Weights of a small GPT-style language model, trained from scratch on English Wikipedia: 4 heads of 64 (1 for keys and values).
MLP neurons of a small language model. Each row is named by its layer, matrix (up: input weights) and neuron, and shows model dimensions 160-255. Each number is 128 + 32 x the weight over its row's rms, rounded and kept within 0 to 255. Numbers have three digits each.
After each neuron's rows, "fires on" lists the tokens most often at its 100 highest values on Wikipedia text that the model never trained on.

L3.up293:078101089140168191141125110181139100191155122105144114138140170144105085093117179111152161149139185091105134112093146094082153170094124166134116120142127158165109075126151088098107106173077111070128152124122212110109159141110219123166120153121158167138182112132179125106175184118102130098
fires on: " who", "s", "ch", "se", " which", " because"

L3.up646:137146160148144114164111143148116127130112131136171064142103102106070144179155108134159139091083076221111139087133054109094120147147150104161170122171129174138133103096050126101103136193158142105149109132110096106087102135111152131193160114109135116097121100157068138171145141179135085131
fires on: " |", " York", "se", "val", "ol", "ly"

L3.up581:167125173129150064131138123182137184114135124146137110169194134119099071158144084111142142117109137120069149177143172120187154135130121118213125167095158101164140146192120165169186117109121164092160126124156137134134138182136094118123132087123144171066108099098127082131123117129122197043
fires on: "t", "ic", "ed", "e"

L2.up327:134151129121169199155115116172103147163158156094111099152139178194110148191100194103113156149138180190134129170131090114111119114091098092128070085139196113125159148126134205123104076174087131105091157151154123156157194081173125109094150128172144108124087114147117149147072138109137167154
fires on: "s", "ra"

L2.up512:176125173174121145131029109132162147138127124143154159135113128146120060124109109172109170156167118153144212143089099133090067173094130145112135146156095049117121103113089119168175157150138122102129109101206071112119109145115148139188151151118120117148091174143123139125077183105187143128
fires on: ":", "an", " Democratic", "ho", "–20"

L3.up94:092159087152145186094147120148141121141126190111091088118152123126096127109145160090128121127163116182110162144082121124159195122074165082154181145155169121102101117157157121116137115169210136152183171101162127137135095129092142128064147181152160086099162184106190186171146169066079136119
fires on: "ed", "s", "d", "er", "ar", "n"

L5.up908:132172210110142142147103150192071206154143101108166153117122144155182135091126095145132169136134106152142162127123039137134105141132132126094127177153120170114180094164091126169168085110149120135149140119142140086065109093118106140136130158085076154120169148100069110132118143165211164132
fires on: "per", "hi", "on", "-", " well", "g"

L2.up508:173102131103164151133151092174107077104107102168118087092152196142166137049162172159115091164162074148057138172150136157115162069163103095134143131143123137114099095139088138144119132164083040138170182144178125081118164084169190128056100134154105133109129145111156166152113208146117094110
fires on: ":", "st", "-", "d"

L3.up339:103115129145163124151145119092101124134134119120105157158121117065108142119161161132116167120148104105163163153118159119167108139118122106063086132145157126082122110157078134136156161170172138135109115155195147148128185122163114124148099113177095099070156175124150183165087167112048094084
fires on: "al", "d", "ed", "k", "ary", "'"

L5.up844:123131172117118153118157145110148107126155106207123192165140145127123148080149082180092117125120124137124124087181112173154130111112152117090163138105096140148120097123194168064131131118117093137107174128153185101095141097159109173069057140164155103103120100097166097212075107109110098129
fires on: "er", "duc", " by", "ni", " —"

L3.up113:099109157099147167059097169169132145140127140139116115105157175046140141093144096151154126136118153139104177101115080159093152084132092143143112119133092188148090112092108202169181130159108130161115191117118113123092158122177122142071116158127158140113124114122113154143136171071153092158
fires on: "ed", "s", "d", "ing", "ent", "ated"

L3.up953:136130082103135083120075120098099125090105136151111165152134153132150115148101163148141138156100135078087135143157108153153217153123108089066093166134104111104136124163122120132101146100156129222114168212179125148144119132064149169162152170144098125085117093127058118178119126126096125156
fires on: " |", ",", ";"

L3.up625:167142150124089119127130108108128137147138160143145078120106166105199108163165127206105146096150132111091199133161072165168197127150149097110145127172071140098141135114164123124116133159177142114125127120118073147067143143172151068181098078124132160132116159173121089122101130140096175123
fires on: "er", " album", " He", " project", " song", " Sea"

L3.up330:070089163101157120152152080136120166052130105109160108114117175130095102153116155145160129162073159138079127095158080135145179143185087145150060081159141157089145148156129109065187120139118107119085166110162164129123152157145070141114127188143122151157069127129082202142067101127153096142
fires on: "t", "ed", "d", "ly", "s", "or"

L2.up216:119184098107148154142105096120125104114159076086163113106111121185141161151074103100136114115153125120125119176137101091059138165078135156103114151126113126110144213159106124129135089053174143160099112084154080157115137105106091160088070107143118150160130174063045055106151152180135131178
fires on: "g", "k", "ide", "go", "s", "ation"

L5.up191:108111142136205170113133161137187157069160135116135111160133160136108097149142102077114178106116112140062116107126156104101132137071126103119084137132164133165160145107147152140148194079092118112095141083136177082080160123120111097171066077099184136140181115155103129074107132185139133167
fires on: "a", "o", "r", "e", "l", "s"

L3.up44:098146115113120131104156100141139129133118092113097098072149114205106132158112109114125123061127139166130188124069135114071191138119114098128184109118114136092087095194130119126104095079126148143143127164123119125086143100189096165103052129113095109163179105170163152182092148132095138073
fires on: "-", "R", "20", "–", "/", " |"

L3.up7:073066111120138126124116170083146118147114175117159116218137185151118105145077093086160138087123121154143105122134141140121111156106156111166126103186116142189189144123121079110171129108149077126109106094123056072114142165127155120065137123147159127093181117130131076107118134159104061150
fires on: "ed", "e", "ach", "ne", "round", "l"

L2.up543:120106116121156148135120100151186123128131161101179105142110090151149114108133116098109174172106099160131132139138179101121115132108148102169068192166156210100118093121127147100122083114084145180147115155116124083106121154148159101106151110086232112091169161168121103086141130121115159115
fires on: "e", " Te", "ate", " Pe", "te"

L2.up521:121052114153188152091146124153076076128101116179082138191173074154168113123147154119123125075121125077103094120128151157100157117116098125143165103121112112140136163142107107116150186052135143171093153115157126181129136116117136125173217141158160200117100152118138110130156096137071114137
fires on: "\n", "\"", " |", "”", ")"

L2.up400:064160114047169155144114099082113099116066092098131126170127159110123058103118176108160100169151106123155110116134041168132218137118127155174105138136138109167148113119136146022113161099115074098142138125079102078123133169080129154135108132101148154140144171101166151165216129143129084144
fires on: "w", " w", " V", "n", "equ", " qu"

L2.up1016:064132140148157120151159150134089094163131108057131151095133110127143134144145154117091134146152118153129147135127081100080138127143144122114126125130131186170135102112108170163047141139125118106144092149169130133082133103178115167156107138189159086137135138110127130140154191114157132088
fires on: "k", "p", "n", ",", " Mo", "ing"

L3.up59:103142109180060174148139123144176211144086111155124129135122126129154141079125179074117124110188109133157114140084093115088108175137088162124135079142136173108134122183145089103088129120150122104052098099135169130128099143166140130160184149205121147123130158090129054132155084091098152119
fires on: "n", " |", "un", "st", "s", "est"

L3.up636:167117148134122098148135099111115088141103143131170108133141157116182158088103163107132112159119162162130162104085118211098145093162053196134108110133179130101133109112069126156150187124147121148091166117120150180100131120173196138118112117214114172121172138108152133161140160082149178112
fires on: "N", "ce", "d", "an", "st", "s"

L2.up278:112087158081127192087083075109171154069107153136084070104138069137135137136181138132168043105090091157098177124131205122101138102118149146154157122150069101166135152181110096090087124093148080140113109117185176112104146134093131138066157107186153104151174135118122096188071111145104139153
fires on: " the", "The", " The"

L2.up125:084074138141156112120121071104130124081142108184076128166137094153096075116104208161144171159142141122203147156099180172151162152110096129114119129175120196155092115130101103194110147118115149123121112091163120072088145134107186096079076161162124107119136136167093136133085184181102133101
fires on: "ed", "k", "or", "ow", "amp"

L3.up229:163148151086144095143106103180166092098110135176139167187171152045154149122137149127136119125131093108096132109119141078112103103136103125122151150114140161115164103210116095154074155124177169111137170110116056125109139139151152086061110122129109138100140171146074106110064096133160196114
fires on: " |"

L2.up922:132128174128175093096132153175133121184078137163127077129137115113083135146153140175149151104141104093082118150135099165116113112155140166130108130109064135155141146164072116105070130097135126105129046186132133144139099142142143098084128236101132079120116202137081125124142103101089125144
fires on: " (", " On", ",", "ough", " |", "ring"

L2.up737:118182135120133136124123171196114137091110202123062061132083199118164061089141095150127096151147136152185112151107135124100132092124141127110150129103117109142116144130135122129141156138126126126151154135189122133140131129097155161150086193133141116133173094136161146067133099165133128097
fires on: "-", "our", " Un", " by", "S", "\\"

L3.up117:130126121061174113172141161181175124089100111171078169165169041110127102185114120100138129190142136113125066143169075083118130120157126104128131185135144167106090123184149121142043126130170142146080211177115110131127149179189102094125113166135126096103142127163054102074121113175155132121
fires on: " |"

L3.up6:116126136140096204164117134114132129117188139164105105132151175099116034101106144091146098086181131123144086133118167085113166133150090141227127091096089114114082098142161129196125120146112124147106128159136151153126113072150191133142136134169141159124134189115171100117146058105095135117
fires on: "i", "est", "ate", "id", "st", "d"

L2.up800:086133119114121090160112162145121077108109168151144179098222173143145112127177110168176101129126115124124168145144102104118154099089144082151108147081141151075147161092127076095101175118124129148147146111178149068146128154090124096110131181065105121153111179027145172114077187144116138099
fires on: "ma", "ea", "la", " Ma", "ia", "na"

L3.up366:153133095143151110093181085210111054166170099121173132152120128092084164084125121121088154130144147113154097096072175099127140092067159143084132102170154080146117094121171133106142162200126132109113146174146082099124103131120129145069084144122157111186121205150123049094132153139055124142
fires on: "s", "ma", "ff", "ip", "ic", "t"

L2.up886:124132139131130122141104131162178112141075135137110204126139125099069115093108113145060175200148128112165113186143110093107168150142133134120140147058168148136142142166129194099142175101147078053125098119105121178151097148161123143176082081146124126114107152215092112132126114129089120056
fires on: " Na", "na", "ca", " pa", "oc", " Pa"

L3.up153:136150092176201138133153049184102111168078117144115113100109115092117133142138058096110039134139113126129209111129114138192153173167124111158096138132181141102129124131134098158111129090131125118110065112142077148111153202101099096113128156152113112125159156133168161100124130092110141123
fires on: "st", "ing", "d", " pre", "s"

L3.up603:112158131179139125144127144072122126200097162144080151114129087089161150086195076122199106179115142111152092117099120104105142118141135073132080126112073107097153151171109152154147177085141071148137151153097142115143059139156194241075166131164139111115057095090111105145096116142175071171
fires on: "mp", "u", "d", "i", "ct"

L5.up231:088130213143128118108189091132143160121128084110123100123154166108115180134155090106154081044154121161114129153104110154080164147155155129103111093046091104120166128120138155135099145155100147140129155135078142177152112137180158144116085060083150091113113115157106157129161165121067192098
fires on: "–", ",", "–20", "a", "20", "in"

L5.up295:090107054126132153194113141174112083106052127093112183132170133139085140173075116102145083082115153120105134094156153151113158117086117157103159048127147103124112160081144151156144122179211057167104157134104154110138143122253173126109142151112095163178126145183163063105138074081124092125
fires on: "ch", "our", "d", "ster", "k"

L3.up46:130111140097113109159123162142158176209135132118127139077146126092154100101119120196133172119159075116055104135096103087102147099137121115104155164170150102121131120155125137159184160134154180142104229123112154164135125068141167099163086143116104052109088096146105094089054154074068148138
fires on: "ment", "z", "-", "\n", "ad", "y"

L5.up395:124114180134190143140132109150157149127158198141126089186173168099170109134115116079111053085119085112116113136115153171132102164098210125216095144071146136138091086137109128130178128105124128144131094151126121086117127185177145119148108092088146139149133104146082109073151189103109110135
fires on: "e", "a", "ef"

L3.up660:190085123127137132185146133124120072129164153166123144113094188149115130139050131065136105168137110179101113127169129076158103152134112156163181095215110132144135163087125154161136122136114158077161096145061106118144213117149163129097168163148120074095057150117144119161114138116121081143
fires on: " per", "ine", "ian", "est", "ic", "gu"

L5.up499:130152137116160084180144130074144058164111134139125148115192124118129087103146111094183125130132179121185081150147124092190075139158135165153063103118083165125134147139107103189153072130098105126097182110139106118172167125124207176142161097107130111156119068137139121139136150126084148142
fires on: "k", "y", "u", "d", "c"

L5.up92:186089133160169116105152137105142134104107087119147159105111164141123139074117104139126148149107172155042178119163107165092153132117131115116157086164103182099095105112143122135139143065129153160162091124109160153127127096142126175133087094094116090119161149131080100107134122201164109150
fires on: "ic", "tic", "el", "ll", "all"

L2.up856:113186035145103125165078127099114158077170113133183175118118124133114106191096171113130131131125113162124138134115153165140095083125117151165151042124119099148125169103184130112077162122129091174085132126153162110120154161099126095109120143163120137121137141124077152149145106095155114071
fires on: " place", " two", " their", " one", " his", " several"

L2.up245:095121129123122140098109131122161152147155154126132123096122138128175069113108109125142119157101076119120227187090112143142147102099106153090143154188095133149134058105122089093172119117089156098091169114147092136185114138112144068075136113104129160118078142059172103138115132141074126139
fires on: "es", "ion", "ea"

L3.up609:122133124081144159105151081099114135078093165126147168148135110096122176124051170176145150164113067144182155163168103105148183136106171118159120105153092143142090086100115129044111118127143091114169049118149164112133185163121168150153092200149123148197088162136114148119152182090083114126
fires on: "n", "w", " such", "al", " not", "red"

L3.up621:069112165121122139147100116126120118106141166104116100115126129145101142144063101112139087176127182171101165122095098117071102100136144169116131162209164122144181133146145099180182076098121084118078108150089091119144144178124151145116104137140112133127114166146119124117127175118116178172
fires on: "s", "S", "ron"

L3.up78:168105113175150149118131100141112140162056105177155137134107152082098119131130116178113123124111108148138192199080205115074133172084135100119149121130111133135128119115143119142141123151137137153119144073094140139171092137160129115071125129186127152108115114159068156128166149137146134137
fires on: "ed", " to", " would", "ul", "es", " could"

L5.up986:099128124093149081132104078133159118169117092088150058129083078120131158112138127162155137127123060130138119117148111119137117135119159127153117113062173158062125118156114130167086114110121145072106159163166125194098123102088117093112138117086091178144116141140120158116092109169139183046
fires on: "o", " of", "t", "g"

L2.up468:134156114156123133104104126170150115122114105124086085149117126181089173185059138131166106095176044110114085092150060112168155191143094183173145137074108038102102093090128148153110150108107189106080163099166150144180118157048239111135155151129065116111140128152115138070114100139132136108
fires on: "her", "der", "ler", "ker"

L5.up927:125093131122147137095129132144064114152154144125170085134083145131128103106078157117160133128129109091118127190122115134165157222155127076160093141092159084146158194097099095162154114161107093148097136090195137097133152149119073159115098145096047102057155140127108128186090148123087067144
fires on: ".", "\n", ":"

L5.up439:096098094120096100141145127143136125174164079153161113178092079126085119113162104116080104141109167140124100140113137067043184117079119155119174065100148100149208130158094112137102102122092113180164145071119119067075131111104122149101181128095132097096136120112158073156167160092129155080
fires on: "th", "in", "H", "T", "e", "ur"

L5.up491:106118138166145126204089077166150139141083106123129224128075137131078188156174142126129129151136138121154143090079087151186121129149088163132125149125127191127059150176148071087144113139101143154099159152130137111097118114149112103121123154171128085132126098152118118162093074092074142118
fires on: "t", "f", "k", "d", "c", "p"

L3.up739:117117148127133106141161075111155157147159083095132132122126146129110176162129153134144132177102090142080103089150134145093122159143176139149133074166099210057130151165167082078115115120110101077174105091179111164097120109162185120120132066099127128130102169107065094164137145165136067132
fires on: "tic", "in", " of", "ic", "ang"

L5.up679:089138074149091147121114146159138062161115078140169117148111093113064147134088099203125166080165150138133118116109144165097140117124113145123112088112126127143122139141115077209157146085096115127136122108114096132128175118165135076126110094158162183115142099112158160131123070085161097100
fires on: " do", " own", " remain", "re", "ing", "s"

L3.up543:121174098110130164144112132126133111213145106124146153114153089129135138128167101134072156095165127123092088094175132117067116105117138097140122100129139118107155163186198146123148138119192059138133083142093157105139130121071167170119141130105162108139126144158110116117179114097131144160
fires on: "n", "u", "le", "s", ":"

L5.up569:131146168102168127170077078112132043103172127122105104106130136125112156119082130190146078112137112169106073136116098153133106157127126127129136172071158147131149161177059166162108060110116096064120166197076087126154121057130179080164125076181143118135113125148061199162208148181121069157
fires on: "t", "or", "lu", "lo", "le", "li"

L3.up31:096126115105141101143177099137175131154117173091132168184095143108144136108096105110088105122114134175090065087140143114122085108125137157156145101121177092098116220146138166123159183160125116126110132162139174093110100129162106075125094152109103141156128210095065099140159042133151154049
fires on: "or", "d", "k", "e", "b", "ve"

L2.up301:143120095133145163059106072200087079139135085156187132081160171111149151153140136134067133129107093137137111155119135141093158136133164167103122155074161121100171184175135144085176120099071055170067092104130169102137154153106144097121120171106130169124132121153117107198204154115164130114
fires on: ":", "t", ".", "\n", "n", ")"

L2.up97:143164106134117103122138181117079105020135126099084180106174095153155114081122146190096200122110169144145158099062088115088117100137122140123153124146120076156121105143121153102166096168117124151121151139121170157095114154098154143111127087074107127103136087088185087125074115145096118093
fires on: "'", " it", " such"

L2.up205:129114098062118099141134132114071144114108080143098162133091149139100063177113131115140109162151098161137151109116226155112110091112080174120138119194072098141130117202089136124114148180104122097142140127183129169103145088082096107076142133178122135089115154110120069133095111103131081120
fires on: " the", " per", " Per", "us", "p", " that"

L5.up420:090114170054152106132144103100156131134105134189088156092074103095135163106125096128153150130143084111111128108139097109185131087096117154167076127066141162142127152201127126204179090141137141089109170134141055093149148135117079145152148097123116117128120149109096125138122112110135109133
fires on: "th", "t", "in", "en", "it", "ent"

L5.up379:110157086128129144113071098135160161095082120058158160159131184165139118097151195156128138094166167182128151108187151138119139168140104212141082114123089114121132131115164108133151120101128119166161100154193125144111155159084140166071172053190080142202110135100149050111142148119106164190
fires on: " ", ")", "ly", " season", "ion"

L2.up435:158145154099157126203200142151112100092180107128126158123116121126111131058152164098116088093134113144131156152105099086113165057150107128107150126091161090091088132178113168144180137106084111123071108134130199124116118081141168117098129114116138129068114036122160139152137124136134091116
fires on: "le", "L", " of", "'", "E", " Le"

L5.up805:112059166143139129134110124121100080148079139142153175117098106141153152137084108149099169118099045065128095099170093110083153144126093137174106135121110124113160172123137184097117186126111135126065148170134154170131091086162113094204087093157126118140143113161098090137094148172100125148
fires on: "-", "ad", "ed", "n", "ish", "tic"

L5.up59:123188140096129117171148102174106139165151080147177136146166153166121104085144169113128134110152121141124142142132218106164128122119171157099177094195103096085077106084143140118118117102148116090132156111143140187094148156124175171129074123136089133182124129153136180105119121101122129115
fires on: " to", " would", "s", "e", " had", " re"

L2.up329:151079101112091137122108156125159086144086142175152123155184087140120121141122082146182088049155122097121149082131168100106097152100088149131119121190119084085161085124155077134145180131147122135118173117173157139170099084108171111178151073131183099159124171172165102204147142118107110113
fires on: "\n", " However"

L5.up229:216092092145112086164084093112144204112122159110160096133118143116116161095105113209123121181130155132139133150192131140135162162159144150106147124155131166118111059074125113139106085218193137161190154113107077064114102101174117099126108086132060131112132103132086169109159140187083125145
fires on: " Al", "ent", "er", "al", "le", "é"

L5.up556:165099116138175103085132216077137148104058132130123143146074157113110150107126112150190197108129159153076123118170122125083148097085071163121088122124094152171095096141116123161114135177154089162129134147124165092101131117130114121132155151152116112148116161142111122155163107125087065088
fires on: "able", "ce", "ed", "t", "ent", "ous"

L3.up586:133069145154089117142115120080115114154179107168158148134129189141129077135095150108125102111124127156123130136141160103155117099110096097108113122133136140116121138098094129065108101163124149142107170143128097155089087168221116066095093166088100134110144126094040144105180117162116155132
fires on: "on", "ad", "e", "'", "ic", "t"

L2.up495:108127184134102134155136140083077158075108111147143139155103105109098106098085112131168165162085102054180123169116197102143160120086130147067088159121122135165156184077130142130143086156113108113133169126160168168088099104088176165091076123126156151149067062183176162102106152114135108097
fires on: "u", "ad", "a", "o", "e", "ut"

L3.up691:151172161126148182102123154134173109116103061170162194117157168089079077059169142171111123090134140074115120134139156143112108108152172061136185158177143150135069104174104096130125133084151141144223146120151145178104091122174106126112139195131121110096087123163060075118157165135132108186
fires on: "-", "ing", "lic", "par", "=", "vol"

L3.up206:157128143110086130173162122172072118149096116101092165134122144163133079161124124166123123130139057089095144153088118156142137139145157092089159141119163161054126150125065086080143097154092130135125167113131158129150068110111105122165109172160132089140116160101133146105082132141130086090
fires on: "la", "ea", "ga", "ra", "ia", "our"

L3.up12:167095165120107163103148142088116154165114116145145174096070101108186144104088162131131146151142075167082140122123147078093121163123095093117082095121125191117101090072144115144150134138099142125092149141128123087151082093058170128142089148089119139160096154106167099149169152194091090132
fires on: "e", "s", "ed", "ment", "es", "y"

L2.up669:134154087150148103154120130149139098145071058126099139115207130126119102088136171141126156088125116122174098160141134179173123183093113086126153111123081078083074075103087087086119146112135086114089120109134134125097158204142124146156125207135123103151088108184067131151157140130128132141
fires on: " to", " will", " |", " would", " help", " may"

L3.up763:146166127121147122116104133105151100095117057083125105145163097161161164106147079177179144132117121095110131070091100081165113164139113120138133140197133193125084062184092147129094169152161125141102142200199149144082106186121148105137070126164113137132137145131108077086141073126104113137
fires on: " |", " ", "3"

L3.up841:093120150136131137162114157100072072107137111127144217117106139097099181137148122136106114148120112200104103125103163095096124144126108093132164149090138091116106115090086128084145110146120138119158158135154156147111157135098170164124177112119147146119127155104183116142141123184132094119
fires on: "ic", "mp", "p", "ap", "'"

L5.up820:116133086127173165113127111168115146083127069092097127130034152114088177115082121103135099149106141108114115103143067142113168181143149181118160094138143203145115143110144097111132167165124117108171107085084116110130130097130111114107125096102023094049155086137159047160110140126158096141
fires on: "ic", "in", " York", "tic", "ph"

L3.up176:169131165140164179129169166132164193157123078031179145115125129140073106161106121149129110093151135069087122076121127109056143140083119162181126105137143189112205097152124081100144056110119142144074142094146111128157148162174147135102129079052151171102111151135081030156061145116102138161
fires on: "ri", "s", "g", "ic", "age"

L5.up264:130152165087100136133176167115152063161132159162103126092127133124104162107086144116113163147118137139145121136110145135112114172103171118114121112119102123148122159173169110206115135092177106185197184057096081097095112038128148129045145136102153078183191156127144143110146173109125130109
fires on: "in", "ar", "ch", "an", "s", "ov"

L3.up529:153121153112145129122155164158138121134148100155112093093148156142128095109075131140135143199132113043080142151126107170141107108079130154143141155131123164157121210158137091137196113105132130128133156153091104121203122161106048133139112129115133151106138163075148133052166082133115115144
fires on: "ur", "y", "th", "ch", "ine", "t"

L2.up685:082119105145183136138156112124053085131087156170124120131140098133115133142063138116152115087125090125116146141079126115127160156111080111145127161064120130176108160144129175167085151096150098174159117079155183137091127160085083122153136201085129097065143120083075112152100159123142081135
fires on: " \"", "===", "“", "=", ":"

L3.up773:138176136097166121138179183191161087143078107133085146141164126087137051108138117154165097130155090121094095146113088130156120112192139135105125141184146127087117120202115126130078121099150123090164162151163091095127149199137129133108090167111072101134120182166112076120140069134161154084
fires on: " |", "|"

L5.up364:105134099098127075151109120109108089144048099144155122121117054084113124135174167166059159161076163129139150090148168121077135080153128109151147178155131130215093168147161147161149143097108188103145180075088148136136104172131136136173146093107134076090123137122150137107119145192114144150
fires on: "t", "e", " b", " c", "und", " "

L5.up230:111166144118107158116148104151136133129074118153075145076103108078120118104149140161114078119064070129102177074101121127121171168161157180125171137097187068145174176089184149187108128106142109198145119124167089145131076218121102178173115107087160137072073112110108133122107163083141155157
fires on: "st", "ct", "ub", "y", "d", "z"

L3.up751:122081178113148122093188130168133170160112211120105149091112110138174138217101132143195146133105096191143164097166105079081121093093161108131176135111142148179160122143141101120072116167176104180222198124094091164153170074113168094116126127101104135142121099113190150140118111129097139130
fires on: "s", "ar", "d", "b", "ab", "ta"

L2.up88:121117095129228122114151143132085107192127170108180142098120133115107137111131129089149123135125153164071126138128088160103123137130172088134130129118171137097121083140122137154138103100106136199103118158119115161113166185153125120125171107128125089113129119168115149113124104108119116105
fires on: "en", "y", "n", "t", "light", "da"

L2.up781:060103174177154120176112078146152122119138119171140149093126148112089133079137146155099125075132171098126132135136123115132158090111126146159196099087100186116126168150160149127150091107091135118075184151162144151124146095142158132074135160174166196120061103156068172099140124109131132116
fires on: "st", "t"

L2.up758:144131153099166123156121127160135215097154170124110226084168133054064119073150113150072141203128115181180160144200129120158092156118080071201094115175152070114109086188145102089096127091148126152103148130066135081143127125148121163119091143095115140187084145167138111159155112098133108086
fires on: "na", " both", "ca", " some", "ana", "=="

L3.up399:172126135167149112118143116133140083192102088164203160111100133125086071124099113138125123158156098163125126167111142085132155139128136068112125082132073105184134116114181094139195094067189146171192108108117136138121059167090187142111136179112073134117173140135105170118193106116156136145
fires on: " to", "av", "ot", " did", " would", "!"

L5.up667:113086149143186149152107102105074097137092069150159066130119160112121112127056113156069136132135139140142111167130078080104072231107118105156093054167153134095190148125124071083097124119108151134125092157120161147123125126120179134098160146123152115064065162156165080163174072094103148178
fires on: "o", "co", "mo", "ong", "ne"

L3.up998:120113212127145176105138109161152123136121169144111144117150096118142129111185090162148144095122147103085104109194100177182179142178146098116107119122090124211129130134169138123095140084156034132164083100107104154107165122060180113144082136174181103114084095154087158143143144103117113148
fires on: " by", "co", "ist", "er", "i", " Ko"

L5.up984:157078152125130109121181173144084149172142097117166131161159143105164089062106119124146095160186130126113110141203090085158194096110084132147116117105122097102174151184128102144158161075097078172100131110150130117103126161119169125141109126110172176124125104115164125115119138051103133100
fires on: "in", "er", "av", "ur", "en", "ly"

L5.up711:159144144097210126158150069146117121157140176129117216177193105136100132136142168125117183156128133110162152117092124168090101131157100156131105155080174121076096156169115133141155107136179108208086131136131068110118083073122099167148150106179097146160135087149112134082153174137125161069
fires on: "ad", "ra", "t", "le", "ja", "am"

L2.up638:083124176060132124159199180154113089077111134125107130221181075166152089183113148127140205170115133116145106115140122109115148097138070113131145171167107117139102142171130121136078186128120134141124151231110142134119082154123089155132078143097092068087141153137068089129066105127111092120
fires on: " |", "---|---|---|---|"

L2.up862:100142183099125146114154098131134123159158155162158172099133124097173163184094118206172145155083147116160131168188094186139172131079138132104114182106107106131120107132170082108123125173118160144089166120116123143122149132138151108147118134042131155118100153093106105120096144133104107138
fires on: "y", " He", " Park", "im", " project", " area"

L2.up944:111154123106149136140164131166131145190119169112144109119151126096113166113129129137128105142160146117090188125129152056088149056176115128101124133182131099128124103126133095172109149201107138133088068145130144117150154118087230093080096106148170147140165176141145098137139207118106128126
fires on: "s"